Weights of a small GPT-style language model, trained from scratch on English Wikipedia.
Size: 12 layers, width 384, 6 heads of 64, MLP 1536 GELU, vocabulary 4096, 22.9M parameters.
Architecture: LayerNorm before each block, biases.
Training: a variant of Muon for these matrices, 486M tokens.
MLP neurons of a small language model. Each row is named by its layer, matrix (up: input weights) and neuron, and shows model dimensions 320-383. Each number is 200 + 20 x the weight over its row's rms, rounded and kept within 0 to 999.
A block is one neuron, or neurons of one layer that tend to fire together. After each block is what it responds to, as a language model described it from the Wikipedia text at the highest values.

L6.up284,207,224,169,172,191,218,188,197,227,173,205,191,201,203,206,202,159,217,226,200,214,220,212,182,223,229,182,168,182,199,193,183,229,237,170,149,197,183,172,169,178,200,213,187,186,211,162,182,190,227,215,201,177,202,178,224,215,203,226,254,176,169,176,179
L6.up715,216,227,199,211,220,217,203,161,217,189,194,212,209,211,197,196,178,205,207,171,227,207,210,198,212,228,177,194,215,207,192,212,196,208,190,170,208,197,212,199,176,209,189,181,199,206,223,195,216,190,205,211,244,180,229,190,247,205,234,159,201,214,207,194
Responds to: Word-opening letter fragments

L6.up68,207,220,221,183,206,190,207,217,174,168,190,210,160,204,205,205,187,168,232,228,190,169,222,194,197,222,200,211,239,189,195,211,195,214,161,215,232,168,188,217,193,228,218,198,201,176,197,205,229,185,192,168,190,177,219,219,226,189,197,230,218,181,223,184
L6.up1070,204,204,199,179,186,193,141,170,199,227,212,191,172,200,196,192,192,175,181,236,209,221,185,189,207,181,197,205,215,177,209,209,221,190,223,187,199,198,234,227,207,199,219,205,198,189,204,194,232,198,186,209,202,212,225,196,180,214,184,196,203,204,212,186
Responds to: Infinitive marker "to"

L2.up333,171,217,238,191,213,222,201,221,175,198,234,201,195,175,179,207,186,195,196,169,184,180,179,214,183,186,228,217,181,208,198,242,177,227,208,191,228,182,168,205,185,173,194,164,194,211,198,194,202,207,199,165,206,217,185,186,196,206,199,196,208,224,203,234
L2.up583,230,221,181,198,235,200,205,243,200,188,216,203,217,178,198,132,230,192,208,205,208,172,227,215,200,186,205,205,184,220,191,217,196,192,209,181,216,200,159,213,221,190,157,211,181,182,170,210,210,207,200,216,209,214,170,199,200,223,201,201,216,197,235,216
L2.up593,199,183,202,208,188,231,224,204,182,183,216,181,201,196,182,182,160,199,207,205,184,159,203,224,172,189,214,228,175,173,205,229,203,197,197,219,185,187,158,229,206,207,215,207,221,146,192,185,203,199,181,207,210,224,193,178,164,207,177,210,216,213,215,201
L2.up1530,182,183,190,182,219,225,205,253,204,197,200,238,200,197,169,206,179,184,224,234,184,184,194,196,182,198,229,226,181,202,197,193,226,233,215,199,208,178,201,196,194,214,226,170,206,206,182,236,227,191,179,171,199,185,215,228,223,162,205,238,193,218,215,165
Responds to: Possessive determiners

L2.up328,189,197,214,184,178,197,197,176,226,165,221,206,227,183,205,185,180,185,215,219,178,212,224,208,208,195,247,197,205,193,184,231,200,207,200,192,239,192,213,211,206,195,236,185,209,208,189,240,188,219,197,175,234,201,207,191,206,214,222,222,182,212,195,201
L2.up1024,193,222,206,217,214,212,199,196,224,177,234,191,190,173,216,181,196,221,228,196,195,196,201,188,194,211,204,208,219,219,201,198,185,197,203,233,202,181,195,220,197,222,156,205,225,218,213,203,212,199,178,215,221,196,218,217,195,199,180,228,195,162,218,206
L2.up1154,184,147,184,205,192,218,195,229,226,181,197,206,180,191,224,230,187,220,218,190,200,191,194,202,199,214,174,216,218,211,217,215,210,177,203,206,170,207,202,253,240,200,231,216,202,197,195,197,169,210,203,180,193,205,204,215,222,209,200,194,184,172,173,225
L2.up1450,199,181,220,214,227,211,197,207,178,198,164,190,188,222,167,185,211,187,238,229,200,208,216,182,194,210,219,187,228,187,166,210,247,197,210,187,193,221,245,211,205,182,194,174,210,178,206,189,192,202,174,224,219,168,202,186,211,234,181,213,192,204,192,179
Responds to: Word-initial s fragment

L8.up543,189,189,182,194,203,212,220,239,174,170,206,192,212,202,217,201,193,220,202,217,158,211,184,206,192,191,174,179,222,168,185,191,174,200,208,212,201,219,187,188,199,207,187,193,173,204,211,248,198,212,182,206,227,182,168,150,212,153,199,191,208,221,161,170
L8.up658,195,199,192,213,190,197,226,226,211,226,167,208,224,187,200,194,151,239,191,196,193,195,203,236,237,225,185,182,198,153,193,209,179,206,205,188,228,217,209,206,207,183,194,175,222,233,205,181,223,176,192,196,186,215,145,183,220,210,199,207,197,219,180,210
L8.up775,205,215,223,195,209,193,207,197,202,194,213,208,212,217,204,229,182,183,167,227,196,193,183,208,180,181,184,174,190,189,165,223,210,182,214,196,204,175,204,151,228,222,196,228,206,203,186,191,204,193,194,194,219,239,213,207,190,167,213,181,190,181,152,193
L8.up786,216,182,209,224,192,231,227,183,204,180,194,201,220,221,188,176,134,228,200,224,198,206,198,183,192,186,228,196,224,165,178,194,189,168,225,184,188,239,211,202,195,211,211,203,193,170,181,203,207,208,213,207,210,208,198,234,214,198,203,202,193,190,190,207
L8.up995,192,210,203,196,184,199,207,164,200,249,224,195,174,191,199,193,214,225,198,215,214,176,209,189,174,167,178,203,239,179,222,198,208,176,194,181,171,212,234,213,189,176,192,187,199,220,203,196,190,202,193,208,180,213,161,203,197,235,195,224,225,190,188,198
L8.up1350,207,198,198,205,206,223,199,204,201,192,219,202,227,198,201,211,188,217,238,190,191,213,184,158,195,170,205,197,211,237,218,192,210,193,217,203,181,191,208,197,210,212,193,213,186,213,227,218,194,174,194,187,230,183,208,217,223,232,205,182,186,197,166,229
L8.up1464,193,206,190,184,206,211,189,210,230,183,200,177,179,223,172,199,202,194,198,214,227,177,180,195,245,191,207,194,232,167,192,205,202,210,191,210,202,172,182,171,151,199,220,230,210,213,186,173,212,236,208,232,204,209,187,196,188,160,182,217,190,195,205,193
L8.up1500,184,189,219,216,218,212,200,196,208,199,201,180,193,221,171,185,197,202,168,225,231,161,222,217,207,191,216,167,180,195,198,253,189,237,215,199,200,186,182,207,198,176,202,213,197,193,207,202,185,206,226,191,186,198,212,202,203,230,202,199,234,192,174,183
Responds to: Word-initial capital S

L2.up1006,187,184,207,190,194,179,207,194,172,184,215,222,202,212,192,221,219,199,216,215,189,221,183,233,168,176,181,200,187,259,205,246,200,216,212,205,223,177,177,220,232,209,184,207,207,202,167,200,189,197,207,177,204,176,218,214,189,213,160,216,189,197,198,205
L2.up1082,187,187,197,207,210,245,221,225,170,182,202,198,173,204,229,188,221,213,194,201,188,157,210,209,182,198,209,183,246,197,218,193,199,211,190,174,187,171,201,198,212,229,168,197,193,208,254,247,182,202,189,202,172,215,194,156,174,172,202,223,241,208,213,197
L2.up1311,179,193,195,197,214,204,188,233,191,163,182,201,185,213,205,186,230,217,185,217,194,180,158,231,207,233,212,197,197,185,216,192,239,186,200,193,222,188,187,213,212,192,195,197,191,198,228,252,181,223,201,180,231,214,211,206,188,210,216,232,245,163,219,205
L2.up1522,185,239,240,218,195,192,176,232,199,173,210,194,199,207,217,204,235,195,210,213,191,231,186,216,197,176,233,224,180,195,186,207,219,209,222,189,172,225,209,210,185,202,211,215,220,153,184,190,177,184,167,190,228,227,184,207,205,187,203,205,219,169,175,221
Responds to: Table row line breaks

L2.up273,194,225,187,187,216,224,197,219,189,171,218,197,240,188,167,181,202,222,160,222,169,202,239,202,230,193,187,188,144,208,217,206,194,221,230,236,200,189,202,182,203,223,225,198,200,156,215,217,198,198,181,208,190,187,195,208,205,196,200,175,204,209,230,243
L2.up611,198,229,188,195,162,153,220,212,216,217,196,175,183,164,178,181,206,225,202,186,191,237,198,215,177,202,221,228,208,212,232,224,173,219,216,184,178,204,200,183,214,184,201,209,207,164,186,182,221,196,177,179,198,167,162,190,159,199,251,184,203,175,171,187
L2.up958,231,194,207,234,206,179,229,196,250,173,162,203,195,219,201,217,207,211,196,221,193,183,224,195,223,201,181,228,217,236,159,194,222,197,191,179,152,251,172,205,225,171,223,183,209,182,190,191,186,186,220,210,194,196,232,191,204,188,229,205,208,174,159,198
L2.up978,210,248,232,192,165,208,207,240,174,207,220,215,217,142,201,209,201,223,212,201,202,210,187,213,192,201,204,212,204,220,204,187,227,170,244,186,188,200,178,185,215,183,225,164,203,192,215,193,178,225,198,228,210,173,142,214,213,208,234,178,204,187,205,227
Responds to: Mid-word suffix pieces

L2.up60,186,188,188,203,251,237,220,187,212,207,204,180,189,219,222,169,191,225,228,213,197,192,153,166,190,214,195,218,187,183,181,222,195,208,207,206,190,218,204,184,183,205,201,207,177,188,216,176,211,190,231,199,178,206,204,190,216,220,190,172,211,207,216,176
L2.up131,204,240,187,213,184,197,160,183,210,194,185,179,199,178,199,215,185,199,214,210,224,242,194,188,170,178,216,188,226,202,210,235,175,193,206,207,180,176,195,196,191,204,194,211,196,206,219,190,227,190,216,166,192,169,200,155,225,205,194,190,220,215,214,210
L2.up428,213,194,187,185,219,214,210,190,221,176,198,183,225,193,204,218,169,202,233,199,210,201,179,181,189,223,215,204,199,206,158,212,214,193,193,237,217,210,198,191,200,197,205,181,180,206,179,182,187,188,207,187,166,221,218,202,177,195,216,201,182,201,198,174
L2.up634,201,205,199,208,199,184,202,212,177,203,198,166,205,212,166,192,222,198,219,203,194,175,197,176,206,195,217,224,206,209,198,205,204,185,193,198,205,223,220,185,188,171,231,169,207,249,227,190,192,208,212,193,151,252,218,186,177,234,212,184,168,196,160,219
Responds to: Role or status predicate

L6.up265,196,178,187,215,200,222,222,198,243,182,187,202,197,195,215,196,175,207,221,188,234,205,191,217,211,218,182,236,263,187,177,174,197,212,206,218,223,234,200,217,242,210,201,178,212,174,154,213,186,211,192,225,247,206,174,212,196,230,234,185,238,207,203,175
L6.up916,195,190,168,193,214,231,209,198,202,193,208,190,205,189,220,171,187,198,206,231,239,226,220,190,219,242,220,194,191,190,201,185,200,206,183,186,211,225,184,209,192,229,190,206,204,198,212,231,241,204,202,193,177,225,191,186,178,187,213,196,237,210,181,183
Responds to: Predicate verb after a subject

L2.up56,160,204,246,240,185,182,208,212,209,209,234,203,217,182,187,189,213,234,185,171,189,176,183,177,183,204,207,217,177,192,228,188,177,178,200,208,196,153,130,195,214,186,230,212,179,208,205,208,189,193,185,230,214,173,214,205,226,200,232,209,184,202,190,185
L2.up809,181,207,215,216,194,193,180,201,231,194,233,201,213,203,185,202,215,182,208,185,202,208,218,178,195,180,200,203,175,180,204,228,185,163,175,208,177,194,198,208,189,211,229,207,219,173,189,185,198,190,179,202,197,167,133,205,203,207,195,241,192,217,214,160
L2.up1068,185,173,244,192,203,176,130,186,191,196,205,217,220,168,195,191,190,190,183,184,240,216,205,205,181,225,211,210,195,221,219,196,185,212,195,184,233,198,184,192,207,207,198,233,224,166,198,186,201,180,186,182,207,192,159,191,205,217,208,173,187,190,180,208
L2.up1328,226,215,184,201,189,210,194,223,219,223,203,162,244,230,182,162,189,217,169,213,173,192,190,186,184,186,207,215,171,212,205,192,191,167,192,173,174,199,206,191,201,192,214,169,178,157,224,189,214,218,202,195,178,169,203,207,182,212,182,199,197,183,221,188
Responds to: Letter A tokens

L6.up374,210,187,192,234,228,211,219,215,183,223,214,206,219,170,178,201,208,176,172,220,200,214,198,201,181,208,194,242,207,154,196,204,172,209,213,215,205,242,205,217,178,237,187,195,227,203,202,198,215,200,209,229,191,214,168,176,212,199,177,186,204,167,229,203
L6.up621,202,202,230,219,201,196,172,182,201,218,189,172,204,169,189,229,190,164,199,245,212,207,183,176,240,225,211,207,201,176,183,213,234,196,194,209,216,220,193,215,198,192,178,184,191,192,214,167,176,191,175,184,191,203,222,210,215,193,195,202,192,172,214,205
Responds to: Space before numbers or vowel words

L8.up123,239,187,220,190,197,182,200,200,237,210,201,198,197,216,192,213,199,196,218,183,199,205,229,198,204,175,181,219,225,188,203,174,191,221,175,210,188,218,223,242,177,205,183,216,206,191,196,192,197,216,196,193,209,192,230,202,213,222,220,208,213,220,200,220
L8.up275,227,250,166,198,235,178,183,207,223,209,170,190,221,224,185,190,207,184,195,196,199,214,205,191,220,190,198,225,216,199,204,217,196,187,199,211,209,185,202,220,207,215,209,195,222,183,157,184,233,213,183,182,225,190,198,199,180,166,224,191,224,189,218,176
L8.up620,199,172,200,163,184,172,209,196,212,200,203,203,208,209,240,210,216,205,198,205,184,236,216,189,223,181,190,203,181,170,180,202,216,212,229,212,186,201,207,229,202,197,203,171,178,213,225,164,217,207,174,185,222,196,189,227,158,203,207,178,198,166,210,205
L8.up776,168,198,155,214,172,172,230,192,181,202,194,191,230,195,194,207,224,198,184,179,187,209,201,184,206,192,171,230,186,183,210,189,154,214,204,178,204,242,207,230,213,192,212,182,193,216,185,208,228,197,182,232,256,207,214,210,210,239,183,195,182,200,191,205
L8.up1019,212,209,234,149,172,196,237,193,187,166,166,196,209,205,189,182,217,195,191,185,230,217,196,220,260,176,206,231,167,157,181,174,209,221,215,216,203,215,191,192,225,209,205,193,217,208,185,208,212,212,187,218,177,177,218,203,213,209,210,178,208,230,206,153
L8.up1268,208,198,202,226,185,193,193,188,209,210,168,238,202,201,184,173,238,201,212,200,255,188,211,221,200,215,211,219,140,165,211,213,191,206,188,180,211,222,175,221,215,199,186,200,166,236,220,208,186,201,174,184,216,189,215,180,196,173,222,222,209,211,187,244
L8.up1346,199,205,239,180,196,189,230,242,205,218,205,215,205,186,186,186,194,195,186,204,204,179,212,232,211,225,178,254,178,153,211,198,176,214,196,190,190,198,190,173,218,216,186,206,214,172,189,233,201,189,194,198,230,176,195,206,205,159,231,243,208,206,205,263
L8.up1361,225,164,216,205,237,164,193,196,172,190,156,211,188,216,206,212,197,215,188,213,199,218,203,199,218,217,188,246,197,213,173,204,211,200,197,146,235,207,187,203,202,209,218,205,197,194,219,170,223,245,183,208,209,194,211,164,179,220,259,195,200,225,232,211
Responds to: Noun-modifier word endings

L8.up72,240,212,210,201,169,217,179,238,205,225,192,192,186,204,190,184,221,216,205,207,201,195,207,204,206,162,214,185,199,206,201,234,177,228,220,188,210,208,166,209,193,176,230,228,212,226,212,207,188,204,199,203,208,214,177,194,188,222,218,209,204,188,184,191
L8.up552,215,263,182,208,199,193,214,220,178,192,196,217,188,163,200,248,199,216,163,178,184,201,187,237,235,231,191,214,150,183,212,204,193,178,209,186,223,213,173,183,196,220,187,158,186,174,230,207,225,226,197,198,208,164,201,210,164,194,254,211,192,213,233,227
L8.up623,189,201,233,203,246,161,186,204,201,172,183,232,191,194,165,184,207,192,211,212,236,231,219,226,180,205,216,223,194,183,209,218,207,218,188,192,186,219,210,207,184,195,165,213,193,223,223,191,225,224,209,182,189,181,199,190,176,202,211,167,207,206,198,238
L8.up816,171,217,194,174,189,214,210,201,197,209,242,194,223,199,198,190,200,170,193,230,219,221,213,197,203,194,201,185,208,190,204,232,201,167,199,189,209,205,179,233,201,176,187,195,225,184,208,227,202,211,196,189,216,218,204,222,197,179,197,210,228,202,201,222
L8.up837,163,194,180,216,208,179,213,214,181,199,240,214,214,170,194,207,201,182,199,218,183,197,219,201,209,203,240,173,179,188,177,184,214,200,201,211,172,191,237,186,143,158,219,146,193,212,232,183,212,178,201,205,205,200,155,222,189,166,207,218,186,208,210,219
L8.up909,231,212,199,210,197,217,234,217,198,203,183,194,237,191,219,208,211,196,209,160,221,179,208,203,210,209,207,223,158,183,187,213,205,232,159,221,203,189,191,191,199,218,217,198,182,176,224,191,222,204,193,179,174,179,157,181,175,203,198,164,193,219,198,213
L8.up1281,206,207,210,170,199,227,194,208,212,201,248,194,179,194,224,187,213,208,194,211,199,190,190,186,206,247,223,210,203,194,195,185,176,181,206,199,233,210,190,216,210,167,175,197,199,230,220,183,180,190,183,216,243,181,191,240,181,191,227,202,212,190,185,212
L8.up1450,184,191,206,166,151,210,170,223,220,228,236,221,208,204,209,178,211,225,202,194,210,203,216,224,193,184,210,181,197,167,224,217,162,208,192,171,210,173,203,193,213,175,195,191,218,213,210,183,204,207,201,180,186,218,204,184,180,201,214,187,157,185,213,221
Responds to: Adjective endings; list line ends

L6.up1011,221,238,208,226,192,216,188,249,176,204,217,207,160,179,192,227,218,218,196,178,163,214,220,208,206,201,184,201,175,217,195,202,216,197,192,239,208,219,204,229,220,171,191,193,207,213,226,241,213,232,181,218,176,178,186,220,205,217,204,188,206,192,228,238
L6.up1136,215,257,190,204,155,207,200,232,206,205,181,234,233,185,245,185,202,222,187,177,196,197,220,200,207,187,169,178,206,194,212,221,233,219,212,183,202,196,199,200,184,184,218,208,234,187,208,175,163,200,206,206,202,167,187,167,200,229,199,176,196,185,159,210
Responds to: Adjective-completing suffixes

L8.up63,212,206,176,204,217,201,163,202,204,200,188,204,219,178,203,227,194,185,194,211,218,196,199,174,217,179,190,240,231,168,187,169,192,231,204,212,162,200,180,216,220,184,199,195,176,188,196,206,181,206,167,189,203,194,176,199,202,190,217,195,183,199,195,203
L8.up161,219,185,199,199,223,197,191,217,201,211,171,205,229,202,204,215,206,211,198,205,208,205,222,217,197,202,182,214,196,184,196,241,192,218,211,177,206,217,196,207,169,232,238,153,186,137,219,201,172,199,197,225,213,207,187,242,153,225,208,220,187,188,199,223
L8.up405,215,165,189,200,206,205,179,230,183,191,192,193,189,182,224,191,244,175,212,192,226,230,191,153,215,210,221,188,197,169,180,195,185,192,229,195,178,218,188,230,207,228,173,198,152,202,198,183,146,197,208,196,167,183,240,223,193,190,229,220,186,189,166,240
L8.up622,202,211,202,199,210,191,197,201,218,216,202,201,189,179,205,214,185,158,168,165,218,202,214,210,224,192,205,218,166,181,268,207,235,176,212,170,198,182,184,232,204,181,219,232,225,201,200,183,180,188,193,175,222,176,194,214,194,213,202,191,190,211,184,234
L8.up989,211,173,208,219,197,183,196,209,156,202,207,178,218,216,228,203,165,191,189,179,196,199,230,176,187,185,185,206,182,168,173,187,167,214,218,215,203,225,182,171,187,233,215,196,202,210,176,214,188,212,196,189,226,204,149,199,200,173,213,189,223,237,183,197
L8.up1045,231,187,174,198,183,193,182,197,189,217,202,206,232,205,182,182,217,196,194,182,216,204,213,229,220,210,191,198,209,169,195,213,215,203,211,180,198,246,193,192,195,217,177,192,209,198,220,185,214,194,219,183,225,209,197,176,177,148,226,195,232,225,197,210
L8.up1417,187,217,170,255,211,199,207,254,212,249,213,201,189,201,211,163,222,201,187,163,216,202,194,230,230,182,189,190,195,188,198,196,240,159,214,214,200,207,175,210,199,184,191,188,214,207,220,196,218,224,216,212,203,213,212,255,156,182,218,197,184,198,205,192
L8.up1478,186,183,195,211,203,189,178,220,214,192,185,218,180,187,164,187,211,215,207,211,186,210,195,191,202,212,186,193,191,195,199,179,222,182,197,198,196,189,174,206,191,216,241,165,174,200,216,188,205,222,206,214,240,206,183,214,190,225,214,201,212,189,204,200
Responds to: Role and rank slots

L6.up728,227,198,219,192,218,204,206,239,188,197,207,208,178,228,182,200,195,235,198,169,213,173,210,230,180,229,200,235,192,165,199,192,188,183,194,219,198,209,194,210,214,194,193,179,206,243,228,181,207,193,223,229,185,167,155,209,150,209,240,213,215,176,186,183
L6.up1450,262,227,226,197,216,172,205,219,194,217,205,205,176,197,174,203,210,210,170,195,194,218,195,198,219,219,235,226,170,199,201,205,201,178,186,216,232,216,180,196,191,192,181,166,174,207,202,178,218,230,195,231,199,176,198,204,157,208,192,168,209,194,202,248
Responds to: Adjective-completing tokens

L8.up77,208,203,208,191,193,207,237,179,154,183,205,221,181,211,194,188,187,199,208,212,192,218,231,214,209,194,195,242,172,194,188,190,194,203,206,213,197,217,197,192,172,209,194,151,267,202,190,176,193,218,147,213,222,201,183,222,205,210,236,195,189,165,200,219
L8.up189,212,211,194,214,229,223,205,217,229,211,224,206,199,194,179,196,196,184,183,190,214,204,203,221,185,190,180,188,222,183,190,191,190,242,192,228,245,226,200,207,248,171,198,173,194,198,205,208,216,185,217,181,170,179,199,211,192,180,200,201,219,182,215,184
L8.up247,208,185,189,200,203,238,222,169,204,182,220,198,205,220,170,180,182,196,204,202,207,202,194,228,216,197,197,226,169,175,214,196,181,168,197,168,191,201,229,207,224,164,188,157,214,177,193,191,171,232,209,255,192,203,199,208,206,204,223,200,163,214,199,181
L8.up444,191,188,189,211,219,188,196,205,240,205,227,256,216,162,198,210,207,198,186,221,209,198,204,195,190,211,163,175,159,209,197,238,183,178,196,200,210,215,205,210,175,198,220,203,179,196,229,215,227,201,192,202,192,216,240,224,159,190,208,189,206,171,181,226
L8.up547,174,222,215,235,192,142,192,206,211,194,167,210,189,159,221,198,165,195,217,205,203,183,193,205,219,192,208,200,212,187,191,163,200,190,192,216,197,200,180,173,212,195,195,168,217,178,212,194,223,210,161,236,169,220,236,196,181,221,169,236,172,196,206,230
L8.up1136,186,198,205,222,187,148,188,203,219,190,237,199,215,188,187,198,168,188,201,210,187,180,180,236,199,218,217,184,186,183,190,211,186,198,214,194,191,193,195,223,201,226,225,188,253,165,211,193,216,209,165,217,204,204,215,239,183,203,197,185,197,195,227,195
L8.up1250,199,226,173,198,214,209,204,156,217,236,182,215,193,176,214,245,224,205,160,155,210,212,196,213,209,167,188,230,178,184,192,171,205,185,179,200,243,208,201,182,209,199,218,236,207,163,227,186,160,215,188,216,180,196,197,178,213,172,201,207,201,170,236,197
L8.up1335,165,231,198,210,208,218,170,177,220,232,234,156,201,175,193,206,211,168,172,195,221,200,173,204,214,207,177,231,181,139,185,209,193,177,177,217,229,167,169,217,189,230,230,180,187,202,170,230,214,202,182,218,194,169,203,207,224,194,221,186,195,184,221,168
Responds to: Event noun-phrase openers

L8.up50,176,192,192,187,210,201,224,232,225,227,198,203,203,245,216,202,200,152,186,229,187,214,213,187,204,223,209,215,175,176,170,178,193,203,190,190,242,173,189,213,215,200,174,172,209,191,206,195,195,181,194,169,170,214,196,221,190,184,188,222,178,197,198,201
L8.up156,150,206,206,209,191,183,170,179,203,235,190,196,226,199,198,221,196,212,186,188,170,180,199,213,183,166,160,160,176,171,195,166,223,201,157,220,203,207,199,248,212,198,195,219,217,182,221,203,185,184,176,160,211,203,221,198,198,176,184,200,229,196,154,203
L8.up196,192,190,197,237,212,226,177,207,214,197,221,189,196,157,199,205,210,185,203,183,197,190,232,192,218,206,230,218,266,178,182,175,203,220,211,205,185,209,183,195,216,203,221,199,224,218,192,223,222,155,170,188,184,195,217,215,199,183,170,215,194,224,152,191
L8.up237,195,195,204,212,185,177,208,232,181,236,231,191,177,208,193,198,212,213,181,208,158,185,193,197,197,210,203,212,209,177,179,202,179,237,178,189,212,201,211,205,181,185,187,208,224,190,182,217,214,181,184,187,189,192,158,218,206,185,206,224,217,216,180,207
L8.up238,205,184,210,206,221,205,203,196,216,189,178,221,183,191,193,198,212,160,231,214,189,225,212,183,165,188,222,230,191,163,185,170,192,192,178,196,196,204,212,183,212,216,217,204,195,190,176,223,208,203,197,201,212,185,207,205,195,193,198,179,189,191,209,206
L8.up1063,181,198,203,209,199,256,172,172,206,225,224,204,179,216,185,220,244,194,182,201,211,223,193,202,194,220,207,187,196,174,173,203,192,203,191,197,180,199,183,196,212,184,230,196,163,232,213,207,233,179,206,212,202,192,213,221,198,185,194,216,189,201,232,184
L8.up1075,185,176,202,213,215,183,158,201,183,211,226,208,195,203,166,180,211,162,192,167,236,186,206,215,213,229,218,201,230,205,186,180,188,208,207,230,224,174,204,202,225,226,194,214,219,211,189,205,184,171,230,167,196,203,173,241,191,255,172,195,206,220,210,222
L8.up1164,193,197,228,201,190,204,202,212,241,231,192,210,137,202,207,204,212,171,210,194,181,200,197,206,210,188,201,212,193,199,195,188,185,191,182,206,185,180,221,206,184,209,152,223,204,210,169,204,202,192,190,196,185,189,175,216,188,185,204,248,205,208,246,201
Responds to: Verb-phrase infinitive/modal slot

L2.up318,172,181,204,193,215,214,182,189,198,180,221,234,164,202,204,213,215,201,190,228,209,225,181,211,210,197,221,235,183,194,181,180,215,201,217,198,189,203,211,214,191,220,211,204,177,191,212,197,166,206,188,158,202,190,166,182,246,171,192,219,235,178,197,156
L2.up664,152,224,199,181,189,154,192,220,203,218,220,246,205,204,184,172,211,197,216,192,200,194,184,176,210,211,189,205,196,218,203,185,226,246,231,209,234,226,209,199,194,191,206,162,185,200,206,195,206,197,185,211,193,202,202,206,213,212,188,224,228,207,179,169
L2.up803,213,222,213,207,190,211,206,176,201,211,204,253,189,191,203,209,236,188,191,219,168,227,157,179,181,210,208,173,191,190,196,195,205,223,197,193,184,215,250,208,210,225,203,176,205,229,207,181,212,170,206,186,193,195,197,205,238,179,235,205,207,189,226,201
L2.up932,187,219,192,215,167,206,151,212,206,139,206,220,191,154,204,201,186,186,171,173,157,213,195,209,186,201,227,200,204,223,220,172,222,205,179,199,225,189,199,221,192,173,186,220,187,209,201,185,171,173,175,211,208,225,216,218,164,209,171,199,201,141,218,181
Responds to: To and modal verbs

L8.up197,203,198,199,216,194,202,206,200,213,176,218,206,176,179,156,264,187,169,209,225,178,182,202,194,187,198,194,223,198,185,187,192,161,208,235,205,196,186,182,207,204,192,214,188,185,208,194,210,225,178,193,206,246,210,209,186,204,200,186,248,199,199,192,218
L8.up514,198,215,219,200,228,184,239,208,228,239,194,192,184,209,191,222,185,208,176,238,210,160,194,196,197,231,183,187,203,181,194,201,181,216,201,214,211,180,214,188,214,181,177,218,210,220,219,209,178,218,205,193,198,233,226,215,215,188,203,203,240,172,210,209
L8.up626,219,210,215,203,203,216,207,204,190,189,173,204,181,188,221,206,206,196,193,155,244,242,196,172,161,179,203,220,201,191,175,194,194,204,176,211,216,247,241,195,233,191,186,179,189,195,196,161,237,220,163,216,222,210,209,230,185,185,192,215,225,196,211,187
L8.up657,164,195,175,223,187,205,169,196,189,218,193,207,205,164,178,198,183,212,217,184,205,183,192,157,214,226,203,233,160,188,191,143,215,208,195,220,238,199,217,210,213,192,179,202,197,205,198,183,210,189,206,213,203,226,219,173,182,161,189,232,210,191,237,187
L8.up1132,200,205,178,216,133,226,174,216,199,218,212,189,210,176,220,219,187,194,183,194,206,194,177,193,207,218,211,236,182,188,208,204,197,165,211,192,212,175,211,166,188,213,219,173,178,212,194,193,170,179,184,216,182,199,215,186,223,207,208,186,180,185,210,149
L8.up1143,218,191,182,184,194,202,192,168,187,196,195,161,246,199,190,193,165,167,203,204,198,183,221,214,180,187,187,170,167,227,208,227,211,176,197,228,223,187,207,194,219,195,173,191,230,201,197,205,213,214,193,170,224,218,249,244,196,195,209,221,178,174,215,176
L8.up1167,180,232,206,223,201,196,227,200,182,216,167,220,208,214,200,211,238,158,189,195,196,201,206,176,226,205,199,176,249,161,173,191,140,207,207,201,193,185,216,207,216,177,179,205,197,159,202,203,206,196,210,206,201,189,205,206,193,196,223,230,176,192,205,182
L8.up1535,184,192,203,182,193,196,206,190,220,216,188,247,211,206,164,199,205,200,196,159,187,182,204,214,196,192,205,198,219,182,187,180,173,204,172,194,204,210,190,206,234,196,198,217,217,188,155,182,208,196,202,191,129,221,235,230,206,239,199,256,201,207,183,177
Responds to: Year slot and article